config = dict(
    hidden_size=192,
    num_key_value_heads=2,
    vocab_size=4330,
    bias='all',
    max_grad_norm=0.5,
    warmup_steps=313,
    schedule='wsd',
    final_lr_fraction=0.05,
    doc_mask=True,
    max_steps=9485,
)
MLP neurons of a small language model. Each row is named by its layer, matrix (up: input weights) and neuron, and shows model dimensions 0-191. Each number is 500 + 50 x the weight over its row's rms, rounded and kept within 0 to 999. Numbers have three digits each.
After each neuron's rows, "fires in" lists the words (lower case) most often at its 100 highest values on Wikipedia text that the model never trained on.

L10.up234:444492416534419455526509507504485511619558431462524529451457467455531478632519505588475513431540536443479528504600451523465556533409441497546536512493528561575506489465523536469498428552405460555467499570457496561389605506561493443441454435409526583516462488449497510597517454535484568429520501548540495523483599445452513509520517491413510485525572511388549494493589472478494488555457509510514439566557572442464500533440581415508426488457549421549500450487514605423504538456492540414535476480569423530465472598493468409521507515442502556503463476507490449536494613540507553463
fires in: "the", "a", "third"

L4.up63:630656471418490502495467459507447507566533498561561449548499550545388480462344485471541398436530475502462577520552428483550576478553507445513558434507471512501501580437557520503502496502484587503451509542537391521510448520496552514482489459443510542520519461404514380494557480521527601502537482455524407466526580504536455447392380513511498498513486497574572435531489429551503492494510507449494596480449478475457515508400486508468505415533518444494510459500525471560505520607514547568510473457480484501530580460515532509533501430484450546476562487595534499466574525470555405419
fires in: "who", "so", "software", "since"

L7.up243:470589507438551555532464512530460530543563491549542406499487513544455490436414541572492439498496471422428582506436532629524486473483524458535537433501517489513541518550616473497503450528454570511536526565454409570419524577539441485454474530546520591522488527519434446530480445501391498427536511437509462416599611487391515451510415425482459472482563509414440455551484445452487529590450547536508509509504537491561468515463458400442539488492517501578512579442463596480502566474544423453502502520456432428434524515490561493493533451492501543529559402492486566533461535588509600555
fires in: "of", "the", "for", "to", "a"

L4.up111:635558598448461446500474469506433522576527539428468481499472436554438517459437500471473491508502512522591462512487577513524559577520464494546516410496425634531509491463539533514466477478439475453529475513620488451529670491568558594457514520568567506557498533458516556470535580449391503551487524507509506467456555466470523519443469447569474480466395392433512421427532529541498503532497487420462472526552533538572409470518436532503461408526492452498461506473570436433486411538588501416517510501497512446483509539536522446421524522529540501447506595429513502383517559497495538534
fires in: "on"

L3.up220:516492394535528424569440464503549518521549453534617488442518534411420524528472547487437505479543439463507585537486551507433559556501496484536502490513490497515576531445532459533482467502557477594534499511512461578500553441552514562486509528526581470448484484448475491492467527530552397457428496521350427533493477463411537470570596528465469509489481541506536427466483412466469670470528547473414566507563495503478567603486442472455444434586542524490490506496499539474491506468413491452495506411479416461557501485475629528437554437418517485504545454556439514573559541582387526486
fires in: "was", "research"

L2.up358:503502510535546581507382547479521526492567465525566528476523526523442506591514597477494503501512460507427615520545582522468535449500520402547501495520557522522583484504512485490477519494525483532495621498514462519496531474519428587455500500521534524536512435542467438505472458441517552424491475447420469501533477470520462410493531477465385503524365562534391428532433517482473486430471529494513500482526401477569543501424468345490447568517598462521462536565508610576503506429499499463468524474416442434539541461555623509524542516347495447522555479502517568471570455445409532513
fires in: "was", "be", "been", "being", "not"

L5.up479:605555565517445498485435486458390441568491514476487442559434541618494536475428535519504481488493563534549471516530566557580520507526462523469470391490449513485537406495578551532545496503369444453516501497664507461516573489581502713479536452537566582555533495486519579489488564472440521513510510505464541498508533493511509544435500427569490494472454429474443394554534497509519490510502511505505475545455542510542427556534464523552514438484491452524472499499517462449462363560537412503513504504533543467517507527577523440438448490523504467429495648479562503400530514501518512501
fires in: "on"

L3.up513:511558590423511539478517493506383493576471476514560498623561545493517524522421484486532526486478450494360490511499495503575490462563506365519523430462474575478555498501548511534504516535412622623486519520546441478442555491451532499457481503473542634602542447479535505576442449469503577588477483467568458519514558455456426505536457584492478532489509536445577511556527506522497459487516473450510580386530544539604602517478413528399456517504479412448474469522552483472510559497515536495484482491410493468467562459492446486417514513571534549463466570491456516527501531428433570426
fires in: "during", "from", "when", "until", "before", "between"

L13.up498:448502502487490482545505505533443539538511396648559477482544467466423500564497517612465532509466421539457587510474565447490560515539555475575451528515496549521510439532572452521483445479479514537389549474550448454505553488527521474432480611528584554467522520393526510576454453487517463494524501531513527511483554555419458455550540392508461550563385556527404491498534582520487548464444522559524481520553522463508475500471471499380407398498504473604473616579610524515423542422542468448505451464427408546528557472482551466498468475428548459513505499536496512545502492481444545399
fires in: "a", "the", "was", "is"

L4.up230:514536507433496493586490546541492473585556548488465423579427444438577518551546557508542427466509443509508496510451517516444562488560622448471582599491514474544531488517603526563541413576598551525441565520449458506451458501483579520471498444486508491567537507437450386508456388504513497565463531462431455506515620457377443518490530440607526456541508484501521431521431404560496566530487593486465464548512483555459534461511438485504451469520552541482476476476529434530450514611614497513517495454462451506544511483441494572492499463532511485482522534512416533486446552448343520505
fires in: "to", "can", "will", "could", "must"

L3.up362:553598561496513492429511548477517475451608440509490466517533455527565465498540493538488552510476498505533608500584530550511502539526525419525476574489580560537590447518465493476427485417477497542530525473434487515520487454542484592476484498545541452568437394512535527511500572516488617501546515490536502534524582405485466456551393423563443515496453482525401438525366568477438534428476435478501531433442558551509441531485511400508554485546528411496444499457509480578472482433464507577479469607529596378461523591513540514521483514560423545522560480613526524479447557490477563433
fires in: "a", "was", "an", "retired", "website"

L14.up672:479567478476460518540436440502455531516507435506584486595520492492452471501410575553563499510559478494557529494473469506528551506527518422543491417420429597491531478491580531385535608451533574689415569558479388535575532464499494433406472471415498526544469484480463450520413442482491459493532508525466432468434484561490464469460527429485438532530452615529479500493504442549510597460438480530532521456531499562460529538578427516433511482470539417539539576605454552535469506498496530550485440504508543467581600497524551525566543479500417532531468414529466494517530547534504520426
fires in: "software", "so", "but", "what", "later", "that"

L3.up221:473487541539526532441525430458398474582529544592622513605515507448554511526478547544471456514481425413492498508528466501494452464501455474585549486492541564554513479519468506475493459622457483578436496478549521570491442617563493517427474475449514481504509430482507500609374499504497499549491520495545450532578556516443460594432482554512529483429484601417566548546515498480505538381490470449528522510458552476590514495449381476399529522486534481636456528580541526489474455540553586472519484571520458480370483521545538488417496473539548494405455524566496512504454458469460446488
fires in: "during", "following", "through", "within", "further", "upon"

L7.up559:489573544478501538455563519481458479573507419516567515592595542427452508484479573507567466498402504498393554499480558462506489478594432476604494442505522540623502567537507480502507507518432453563493507515559486435477478515454531575463492474494507541433533409472511434546570453459455521516449492469515478459566511540445416472406428463602531469472385561440498504544577526545609472482498504366521525488560591536518528503445488448431507535519477479546459507588466435469478416461539487527514536432472510533480430517525533555447476493546601346489402492480461465441494506502439580456
fires in: "at", "from", "reached", "during"

L10.up199:428447433501493401643424532473504521502544564559555464411505487371365473555497549531491437468432478466495592513492499483480507539469531464519528507569519544490459454508481476474500430443487478489535571512491515559525571430623445632517477512538546551509433528512437442589476547507560480469497518497416467489484457521462530427588529493511461472489423511503517334438471434518488541541515551521434561454533478571542536532470504501489511453513522474531498437510522577479415498516493453494544518366453451445535528516517528582539524415522440450636537460495517507623516538467559496507
fires in: "was", "is"

L2.up535:473497435392575501481478476531474527487596536544558506527459429477426513570514446493544440466498404557599553533557469554428493530464517527458510456492455529508486457468472500436533512495491575445471573536492449553496528454494475517477469509558483430524477488514475429456468554488530540483519417548466520448493506559486432548600534448478470484522508482506493442482449513505540590532581531558502459481560443487449415525467582531542506540431590405484407404486625567450527426624417428494465501511426537534543475520463590548552601520450501563590535425659481501464500445493558398517
fires in: "children", "people", "o", "isolated", "islamabad", "islamic"

L7.up639:474483578581484582472509500525495493641519481485425450510504459456482497520553468505501503494481524539500493506548577585590485533632469499493453449471448553582506499488483633405498541482516479484561534473502495590527457506456598517446519606535494517553526523548548522510482578520531537384476499503526530594514460489423538515504404453498471620471423474456422496482444461465488453491512461498503444419381579582582479391492431402431463454515482346579455550500556491518480516528526519494524503511533550478458525515483549486500439466485441476516444555496578502477442452591576497431
fires in: "the", "world", "won", "football", "s", "led"

L2.up278:595580510409462406469493487560446524560474502416563455551481474570469567451388518531559475488495562529566472518420601550593580480500472431556511426519392615562486506507521572483495468574435472477477466520599499466486610432535496560468472529573554504564532500451499561489437553389405485528493529542480523469514574437456519514421433501522520491492447438395530460483536509561480545523522490427503475502572565529581435448491469545507504437477483459496490486543562437434475448515586450506537481515443414537479604477504501439467547463556530486417454619508485511427520499516526481482
fires in: "on", "the"

L2.up71:537502592500505556481455403474492503579478488485499498509576517450585545492455524567467484484477457461562402505494539586511551583568466395475537489501568494590595497525516514497460472488423524539516485600557515570457452565492555485471473482472659589553528451490547538499471463532333517579549534508513502465541557493449497566491550458540481462512509595490509558535516500465500524460472447449489588542503576454580476548524489550342550442525450425572466471411520523477382531533480529515533518520557483414352451460487522526563488464528482556493428506448481454502489552475477462473
fires in: "through", "during", "to", "after", "under", "into"

L13.up229:456546630471357429537507517379425525540525488552497472519484371500453530543552490561471501414575368521448398508531426520458502542516540440518478544520518450514575497538515532542534503460559451504505539410535444544465399599473630461477487486419495520523491401489532438536518401563488503484479485509495494535501532512433443414600451444554471479557430501487518518531466490643492497541479591453533465477492553579499523447514407395480494490551561516540497496504454453532471577544511567529552501488521575526525500569456503515489474472544502517565499537517481546441552479595438501492
fires in: "can", "to", "not", "we", "which"

L11.up670:496591525420479498471467493517511473538584499498507481540441449539438498477464487478487491514502454444534562512492520460509501526517459553456414492519560511569505560545523484500417365525478469605456501496516467473419528449489512493404486555459443526521515510504507578575517501541544509429498497536544430538518562504381501440583456472556533475425413442466498469507510444517471527451542512392516392486536562507538510377481434463459558571430491500644527593623603530460524529406450478424519482579501517393536473573551498483479496514455516437508519466468555531585397571580504604507
fires in: "the", "constitutional", "supreme", "of"

L14.up630:507510501569502474456495531480530497409538506569488483481475515428432510474503506494499521504482490505505561529581533560476497460485487455493524496484528489582599505585545514416495469471397461562538550531387525474466451476551469527404500501573504455498452432462502460515565449576533532461559474464555500502562495423462476470525437523567408552439360530571485506524490414473522602414500475536520504559443448587516511380442529449434535551546607497554483577506566551506373513507458619490482462537493475483554501529528593465508452417427472600519538525564451585548517435502511434368
fires in: "was", "became", "a", "been", "also"

L7.up60:514457606533513524529458536478476506409647394556490506498518394474535530521446560616494509462557535478458655511517566476563476482435539424561449449484581557605566535520553484559425517592448576491506525491508468465471438459588519562481496533493561456507406450496464514468556385461509449485568524448488467481462512467478494498537513462559460494515456562578429514527503493517458439423510491520526527419514480521548511524472460399408470576514489464564478524525533510528449503453504465535527471606452478492553487522567612551532448459388497517508510537526441528482557483540396474398
fires in: "a", "became", "remained", "also", "was"

L3.up169:418507597429519481502508487513474444435632570548549506626518510529486500522492492583491480432390425482437590514536452521439508440494509483558506504513508480498479484519504464460512495499500646578445552489479483438463488529514554555459465549476550553537566376517510460511450456561493576511548541489454448506487518464447404557525511520530485464533454466567428515469457461564518606417476573555501509506388427604545439599404568492477489550492542457524429435473635576544524416540480480461524528455522495512499548513511570493479603424495482580509530469472462476471433441439533472505
fires in: "people", "children", "life", "years", "many"

L14.up195:551588548467438460537526495533446481533510470560529525590443540461373399472485578505497368481551516575484494520563557537422509437484583515476493451511499501525517548521485499488584530484442415494502525397440380484504474518532581563453533482431511458482443455479567556507493503503463542518565432529488492493495451566488404510434422498459445462559432571499415526550522534477560549501493486466511548445511444528485479534544459451426519516480563431575522562543520403579437561399529549389580439520446493459574507484553574536510526568489458578534526596571509527519524425485413536429
fires in: "was", "been", "underwent", "arrived", "he"

L10.up300:468621502450399450495517504489536468488490479508663489544467423551415500549415473529565496461518487484484571541563453476419493455460553398495414554451505447617520524479479529486497535429488594600497496507450498484495445520452514536451460547499499477476553433441543417534459532557517601485528475430451421415555486474512429560480459471509520485550447449523531492492466498526518499452508488423501558497501526472376565480451494580540605528385575483494527525476540442549517470557455507536523484459448586485547559582526419485553497475577449573499600574518585509501586553475471444443
fires in: "who", "most", "so", "instead", "not"

L2.up523:475670543503498512454438461494503531548540476564469492492474489532488485484465439519521504497445532447512452526518484523577465660469482388591514487455502509526552511522494523444496556457635483489478570515509517537594534540506549594454526444520477515477532538535501413572484448440384632489467515597545438464608501398490517486411378442550485483456449556469450483426435471442502524494498493507524505428438607571501376490495467503488559461463503498555492495480567529456499473555583537486518518468468495532525418522456561482448400485497468494537443556544488436480437475601493497462
fires in: "by", "the", "against", "with", "led"

L13.up735:422556445437487474523499478521525537573576529479521477487435499463436583457529471572471432470598591431425427535509465540477506580491457480501558442449526512526518584471590489441473482552423478547417506539463405589453573505454506488454529494369479544500491441529494518417431414492438566377516492515524502474556563450483477482516432438449514421424536575449548522514422509552557504463492555424465399579545473520540459469533487477436511468532521567561520564462499598508510520413502460447490457452497488387427523514521547514491528508560552514570534523551468534591518558613514584493
fires in: "the"